config = dict(
    head_dim=64,
    positions='learned+rope',
    bias='qkv',
    parallel_block=False,
    lr_mult_down=2.0,
    decay_fraction=0.79,
    doc_mask=True,
)
MLP neurons of a small language model. Each row is named by its layer, matrix (up: input weights) and neuron, and shows model dimensions 64-191. Each number is 128 + 24 x the weight over its row's rms, rounded and kept within 0 to 255. Numbers have three digits each.
After each neuron's rows, "fires in" lists the words (lower case) most often at its 100 highest values on Wikipedia text that the model never trained on.

L2.up549:089101114133112143137111106173168147133136143144141147081077128124128157140106171093106109142137118156150154176136161158146186139108129138153130130136168125138131156152117114132130092115133126118160096131124128164144120140145115171132089115116133123094176129167121132117162087142167154151093134158132105094118113148132062114152106116113123202139145088110120130160133116137141119147123
fires in: "her", "his", "whose", "their", "s"

L2.up459:124122140161126102109110133114106088127131117138115098104096164152148126156122150122126134165160113124138131092157092165126132118134096130134067157101181113138162117117129159125069169105168149087130156118090136162152125101169060138149133095140126136096125137154082137095132157129104108109122100133149138122088111077077141143151140118133109109111093111104126124115114133115102114102098
fires in: "was", "professional", "species", "occupation", "became", "occupations"

L2.up511:103095186149069118136120140114128144152100095173126125079141093139107128126141149086129145084156109116117128090134096121122122082124127143106117142148122137120138096131135133140144185108168170086165135128121116119103121128133123139127100124128153140152122144132112130141133174131170174150083138127164128116092111147145126103086135159130148113142106120110113086084134137128088178146084
fires in: "on", "only"

L2.up563:136087099158132078161116159152146125117096098129078084137150149111138112137103115148112142147091118112105099114144152151157114115126082110122108162082157110145096100153159127127075149126153141151153186083114103155117115113119095135119169164123102154171152153210139113122131101097144134144100137113108145120115144119162118157131108141139174147123132112152115140128131118159119099114139
fires in: "be", "being", "before", "began", "behind"

L2.up705:148120161140169124104132134132094132113126078134111134137152122132138116095123129098146150172119138125119158139120125169120174120136131119152102143137114151155134121120124130106117116138153133158145140106121153192119099153153105127142132124077157132156135124180129143122207176092141141148168147156122127163149105109102140127087116118095139083103111087108146128125120114122145139102114
fires in: "on", "official", "office", "officer", "officers", "offices"

L2.up736:133127176169106120079142115113117155163150166125123128131179128131097108135091123149134126123109157156119140138108153133080110108097149141159133098125112148154138131110113094134169121132108110110154106123109121151099118105131081125136160119111096153144143144116133123134170132153148124194118133096147136099160126130142121160116141117119130083099154140143113149118106178155123139146151
fires in: "april", "february", "june", "july", "october"

L2.up266:101144133096103127083118103167109074087166144148151107131149154168148181110154078142133157163160141131145146123140089080187164138148118157152129158119169166144155146142097132149110150129116113130156140105075113096134133126120090148151127113128138089106150137138146148135108159125163109125142158153105129129122102125136129138171159121138130133150146121120121120147114146147146131119135
fires in: "these", "many", "media", "mike", "like"

L2.up451:151155129124116121151121115158121104091097132126193144118116114110137124131156138190149162081166153112127098116133101128123139133141097088110133140131156136137184100116129116115113104134118114112112180092120133106137148087138145126154100117168123113156099151156123111093131138114125115141093148148119158096135138172149130109107136159122118139124161174152125101144149150134145109147110
fires in: "region", "against", "regional", "agency", "regular", "regulation"